config = dict(
    n_layer=21,
    d_model=256,
    n_head=4,
    n_kv_head=4,
    head_dim=64,
    d_mlp=704,
    vocab_size=526,
    activation='reglu',
    norm='layernorm',
    norm_place='pre',
    norm_eps=1e-05,
    positions='rope',
    rope_base=10000.0,
    rope_fraction=0.5,
    qk_norm=False,
    attn_scale=0.125,
    bias='none',
    tie_embeddings=True,
    parallel_block=True,
    init='trunc',
    init_std_qkv=0.036,
    init_std_o=0.036,
    init_std_up=0.036,
    init_std_down=0.0217,
    optimizer='laprop',
    lr=0.00109,
    beta1=0.9,
    beta2=0.99,
    weight_decay=0.11,
    lr_head=0.00585,
    grad_clip=0.5,
    warmup_steps=539,
    schedule='wsd',
    decay_fraction=0.449,
    decay_shape='sqrt',
    final_lr_fraction=0.0,
    batch_tokens=32768,
    seq_len=512,
    doc_mask=False,
    z_loss=0.0001,
    train_tokens=437000000,
    steps=13337,
    dataset='wikipedia_en',
)
MLP neurons of a small language model. Each row is named by its layer, matrix (gate and up: input weights; down: output weights) and neuron, and shows model dimensions 80-175. Each number is 128 + 32 x the weight over its row's rms, rounded and kept within 0 to 255. A neuron's up and down rows have the sign that makes its largest values positive.
Before each neuron's rows, "fires on" lists the tokens most often at its 100 highest values on Wikipedia text that the model never trained on.

fires on: "h", " f", " th", " s", "p", "re"
L17.gate144 [146  96  97  73 138 101 142 120 121 175 106 170 121 116 183  93 145 103  92  91 139 135 150  90 121 165 134 120 142 123 113 105 157 111 139 103 117  86 204 134  91 109 127 116 102 166 126 108 117 140 154 120 133 138 129  79 125 157  85 110 140 165  96 199 153  83 146 112 145 130 204 129 174 173  92 164  90  73 127 125  96 130 133 130 116 145  92 174 116  79 110 105 164 125 198 126]
L17.up144 [123 162  72 146 119 148 107  63 174 129 149 109 101 111 131 111 133  82 129  75 162 128 107 130 111 141 126 182  94  80 147 150 160 149 153 101 152  89 136 146  88 146 109 133 157 113 170 149 189 141  95  88 130  75 157 103 122 133 130 145 153 116 118 151 151 128 154 127 114  67 103 154 125 102 102 155 126 150 102 123 116 183 130 209 117 194  56 155 191 116  88 111 103  63 152 124]
L17.down144 [ 43 123 107  51 150 150 155 199  98  86 162  91 116 118 178 158 147 124 181 119 137  94 149 105 112 126 148 110 160 103 158 170 146 140 157 131  76 165 162 120 125 113 131  51 165 138  74 122 139  99 142 156 181 152 109 152 112 126 172 179  89 143 124 143 108 142  82 155 130 161  93 126 154  48 213 129  75 161  65 154 129  90 113 109  98 190 150 147 135 106  93 111 144 107 114  96]

fires on: " c"
L2.gate597 [180 157 120 149 115 182 103 155 101 144 108 121  76 150 174 132 127 176  82 164 176 127  81 124 106 183 123 147  80 160 113 183 148 107 111 124 180  75 189  95 162 136 132 117 132 178 136 126 119 126 134 140 145 128 126 105 110  90  86 152  74 102 144  70  85 106  97  84 161 149 102 148 122  98  90 112 150 145 102 138  90  85 118  89 122 159 108 161 128 109 154  71 110  76 124  80]
L2.up597 [162 100  80  61  88 148 100 162 153 152 115 142 109 101 169  47 109 203 121 175 161 144 138 165 190  44 191 101 110 154 154 178 167  79 113  91 163 143  97 133  93 151 137 136 102  96 110 146 144 150 154  86 122 103  84 135 136  69  96 138 109 183 148  74  60 129 126 180 121 132 110  84 141 109 149 165 103 130 122 195 126 126 124 112  91  92 119 142  78  90 170  87  98 107  87  85]
L2.down597 [147 137 115 154 157 109 113 145  78  96  97 147 101 112 182  80  98 142 141 156 102 176  95 136 141 135  82 126  35 137  72 189 121  96 150 121 154 119 101 169 163  94   5 126 127 141 183 107 143 175 102 127 107 160 166 129 113 103 109 115 138 106 123 159 102  90 120 142 113 117 114 121 130 100 134 111 132 128 103 152 120 153  26 117 125  77 137 165 119 116 126 116 110 124 139 129]

fires on: "pp", "=", "ri", "k", "om"
L5.gate216 [115  72  83 162 203  96 141 149 147 152 127 123 134 135  62 162 122 138 145 150 119  96 155 112 108 118 133 138 140 167 152 151 126 140 165 126 155 164 145 148  94 122  81 162 158 168  42 133 133  99 130  88 155 167 133 108  94  96 129 106  98 106 204 116  96 153 122 116 106 103 136 115  92 131 151 120 160 122 102 133 114 143 122 103 112 147 115  85 196 122 153 143 162  49 149 180]
L5.up216 [145 133 137  92 113 112 172 136 126 133 121 117 126 131 135 174 150 129 161  70 150 143 141 122  63 179 105 130 112 161 109 118 108 128 205 102 135 158 121 171 134 142  93 199  82 180 104 147 114 124  97 191  98 164  98 130 103 106 154 113 178  92 184  79 147  86  97 168 153 106 124 139 144 149 121 172 136 121 122 123  79 117  51 135 142 161 137 116 162 175 103  88 133 109 158 115]
L5.down216 [ 71  91 144 124 136 152 183 156 156 150 115  92 111 167 111 112 175 112 113 159 123 106 134 108 138 112 126 111  79 176 133 102 134 107  98  62 174 157 119 187 136 171  91 148 107 137  91 109  55 112 143 118 160 117  73 129  67 140  88 108 164 102 111 119 142 137 123 138 127 119 150 130 133 101 119 172 122 107 172 186  78 147 124 147 134 101 135 103 127 179 127 112 190 133 112 107]

fires on: "l", "c", "ic", "en", "le"
L11.gate321 [149 129 116  59 124 140 123 135 189 168 130 109 162 137 124 158 153  88  96 145 134 125  96  75 125 183 179 127 161 132 131 125  82 102 109 148  74 113  88 162 162 100 118 159  68 169 118  93 108 124 164  94  79 119 131 149 131  85  45 161 130 158 101 126  89 123 112 132  95 118 122 143 107 111 119 107 166 109 124 150  96  69  96 164 155 104 148 138 107  97  94 112 145  65 155 102]
L11.up321 [136 140  90  90 115  97  80 109 116 120 143 199 131 175 120 145 131 149  96 142 181 105  77  73 127 182 158 164 106 132 132 179 166  93 174 108 156 155 153 159 153 116 113 101 117 186 159  86 169  93 148  63 142  80 138 137 147 122 151 135  49 126 139 122  81 161 177  62 153  96 119 103 104  99 117 126 108 131 107 152 112 100 102 124 132 180 114 147  72 158 125 131 155 135 135 140]
L11.down321 [177 100 119 130 156  82  88 118 137  96 122 129 106 157 124 137 136 150 121 153 125 115 115 104 101 123 116 122 156 114 180 133 141 143 168 126 189 139 151  71 172 110 111 108 109  98 151 145 111  98 182 211 142 148 157 120 120 183 108 101  86 148 146 170 135  74 116 173  91 104 157 180 162 132 137 126  94 150  95  75 115  63 139  78 191 121 136 159 173 100  97 178 139 174 108  95]

fires on: "or", "p", "ort", "pp", "t", "re"
L17.gate511 [ 68  98 119 130 151 119 180 102 205 108 127 150 186 133 120 113  93 176 120 166 145 111 138 105 115 144 184  89  90 122 186 140  88  60 113  90 150 144 147 169 119 115 144 117  72 105  89 113  98 108 147 123 106  74 170 119  87 117 143 209 135 131 134 143  61  95 175 115 155 151  99 141 112 161 132 145 112 103 117 129 118 182  82 110  99  95 119 151  80  90 111  55 148 125 169 154]
L17.up511 [136 119  96 109 142 150 131 148 168 176 127 106 104 145  83 188 175  88 138 133 154 110 187 143 179 125 146 127 128  88 110 108 174 160 141 107 113  70 129 121 150 127 144  69 132 158 135  39 119 110  99 118 123 120 179  87 145 160 118 166 130  98  89 101 127 109 184 160 136 105 133 146  80 146  89 126  91 116  90  92  82 200 109  79 107 162  76 123 127 116 105 134 144 108 127 162]
L17.down511 [136 101 143  93 131 101 103  83 139 167 147 134 184 134 129 153  99 132 123 129 141  66 205 159  90  99  87 124  82  84 158 140 165  95 160 135 147 132 143 168  91 119 106 132 113 131  92  67 132 109 126 153 139 149 104 143 116 150 101  96 120 133 116 167 144  52 101  95 120 175 204  92  91 132 107 190  77  93 104 127  99 117 139 108 157 133  85  90 103 161 126 139 144 131 125 117]

fires on: "ut", "ver", "z", "ig", "_", "id"
L4.gate512 [ 97 142  78 195 118 133 160 190 115 178  87 118  91 142 147 119 109 121 107 172 154 140 108 141 137  94  86 121 183 123 174 146 147  91 135 134 107 150 178 159 119 148 105 141 189  69 160 106 117 154 156 149 144  96 131  94 148 133  52  90 124 159 210 145  92 160 102 134 174 116 123 100  59 109 149 102 143 142  57 140 131 170 137 129 107 109  90  84 186 103 174 146 146 119 135 133]
L4.up512 [ 67 125 135 136 139 133 113 213 103 171 120  78 125 125 176  98 109  54 109 157 114  88 122 125 151 184  47 112 207 113 122 107 106 102 144 163 133 124 184 142 126 173 100 103 111 107 148 171 158 171 147 184 149 147 153 128 120 140 155 132 160 130 149 117 144 115 130 120 116 119 147 106  89 147 140  78 171 109 132 106 159 109 106 140 123  94  84 164  99 117  67 189  56 160 129 146]
L4.down512 [133 139 131 117  76  99 109 152 177 152 183 113 141 139 155 106 138 137 160 181 157 126 143 108 170  98 149 128 113 140 175 135 154 141 111 104 166 115 202 112 133 133  99 103  52 127 176 135 107 117 139 123 185 174 103 126 166 142 163  79 142 169 106  99 137 120 149 174  89 126 117  90 205 128  75 124  89 193 124 142  96 168 122 152 144 114  93 129 167 138 172 130 139 155  79 129]

fires on: "ul", "in", "ated", "ric"
L17.gate231 [198 140 112 102 117 200 106 134 108 191 133 137 139 167 107 109 188  89 107 146 156 145 153 151 163  55 183 117 152 138 138  90 160 128 154  88 148 177 132  84 182 166 184 111  76 159 152 140 139 141 117 109  90 124 158  94  94 104  77 104 152  93 178 162  83 123  63  54  71 125 122 132 197 143 155 135 148 124  75 103 107 155  95 110 117 130 104 102 113 121 106  88 174 103 166 116]
L17.up231 [ 78  83 135  65  85 101 161 132 135 162 157 149 178  56 137 161  67  93 113  96  95  83 150  94  74  94 181 146 120 116 127 205 162 142 147 110 109 107  96  92 187  96 106 123 171  73 138  84 133 117 153 119 100 196 156  90 111 165 106 154 116 156 170 125 122 116 189 139 126  99  98  86 148 130 180  56 129 174 135 201 138 105 157 156 150 121 126 133  90  62 111 136 123 145 153 123]
L17.down231 [172 130 125 136 158  93 118 125 157 207 108 124 185 181 130 156  84 152 149 154 147 117 148 158 152  60 110 109  89  82 141  75 128 103 104  49 148  88  93 145 108 147 164 143 135 122 142 154 134  83 134  93 140 129 101  89 193 169 125 174 106 126 141 204 122  82 132 118  83 139 141  97 184 139 125  91 111 174 110 191 129  84 124 172 149 125 118 156 137 158 161  92 150 106 114 180]

fires on: "in", "st", "f", "ir"
L16.gate420 [129 159 170 129 112 112 202 152 159 162 122  99 168 145 143 132 109 151 107 131 128 149 169 106 180 146 147 188 149  96 150 127 144 166  97  67 117 116 111 129 110  92 138 130 140 154  66  98 123 112  85 135 158 125 170 102  74  63  82  65 137  96 127 127 102 124 149 138 106  90 115 185 158 144 131 114  74 143  95 148  90 155 158 127 145 117  69 108 131 122 122 124  82 117 163 185]
L16.up420 [173 130 146 115 133 144 135 132  87 112 101 137 177  96 166 132 125 172  89 110 139 132 206  52 170 137 130 173 106 146 142 114  94 132 183 129 135 173 109 138 114 111 175 171 154 102 144  86  84 113 194 157 129 139 127 133  78  93  97 118 154 178 144  98 136  78 124 139 175 189 123 108 102 126  59 178  84 105 106 140  90 102 135  98  96 118 166 179  54 162  69 136 177 110 133 105]
L16.down420 [101 161 111 101  85  79 112 128 195  91  94 157 155 126 131 156 135 139 140 198  78 177  94 130  71 128  88 155 125 147 111 173 126 118 175 152 148 149 172  62 111 140 114 123  87 101 133 137 104 114  72 120 136  74 155 128 136 146 151 135 120 141 135 124 136 129 168 153 127 142 146 160 199  58 164 123 103 109  84 121 174  99 105 183 148 123 112  67 125 161  93 141 148  93  52 184]

fires on: " c", "ut"
L4.gate32 [147  96 130 110 133 161 125 223 155 169  71 132  80  98 187  66  93 142 127 151 164  67 141 121 126 174  95  62 106 156 120 127 160  64 164 114 182 166 177 184 135 151 107 134 153 139 137 118 148 152 183 138 101 138 109 104 133 176  94 104 172 141 195 111  59 101 135  98 112  81 106 120 163 140 135 101 174  96  94 125 104 117 103  97 135 112 122 147 127  64 165 108 121 151 112 141]
L4.up32 [169 137 117  75 176 150 123 221 145 132 114 105 114 166 185  80  98 187 176 134 155  52 124 141 159 159 132  99 134 152 152 154 170  76 140 101 198  98 213 143 173 132  97  94 119 141 123 121 120 182 190 117 136  89 115 105 120 142 124 101 102  98 190  97 117 138 102 141 128  81  91 105 152 152  87 157 187  82  62 154  84 132  95  92 125  88  97 128 117  83 151 110 139 152 107  86]
L4.down32 [151 134 158 158 158 131 110 149 128 115 112 166  58 104 144  99 106 132 172 159 148 131 152  93 132 114  88 125  85 142 101 197  81  91 136 140 176 155 143 142 152 129   0 121 110 143 192 130  96 159 110 174 116 144 161 144 131 174 153 127 146 143 147 184 106  97 144 109 121 103 126 120 151 104 124 114 113 148 101 131  73 171  72 103 157  92 168 148 116  92 127 152  91 161 119 125]

fires on: "re", "le", "p", "i", "t", "l"
L15.gate385 [115 117 101  68 105  78 166 147 152 177  90 185 141 151 148 169 140 156 181 152 121 141 119 142 158 135 100 117  64 115 140 131  91 121 138 146  99 125 121 117 112  80 152 154  87 129 144 101  60  95 126  94 102  99 144 140 164 129 144 110 122 139  88 126  93  81  64 115  76 108 138 175 150 142 126 155 102 130 167 125 166 153 133 140 130 138 150 171 127 138  83 146 164  93 127  80]
L15.up385 [132 126  73 120 131 182 143 133 118 119  93 143  87 174 121 192 152 155 123 120 148  92 164 143 143 146 134 115  86  92 135 140 158  68 167  96  98  78 139 175 160  63 151 161 139 130 130  58 175 103 198  67 136 105 122 155 160  91 151 162 132 139 127 149 127 122 146  96 102 131 139 184 110 150  84 126 141 121 137 145 174 174 134 156 127 192  88 158 117 165 104 130 140  83 201 177]
L15.down385 [129 150 127 123 142 117 128  73 100 114  92 138 115  82 131 142 170  96  99 156 106  79 114 142  98 141 133 178 150 146 196 161 132 141 103 151 133 140 129 143 153 166 146 106 127 127 123  97 137 126 132  55 129 172 152 174  91 128  92  98  88 142 142 179 141 131 104 148 153 127 137 115 131  87  90 126  81  90 106 152 120 127 104 169 103 173 195 159 113 140 116 121 155 120  81 137]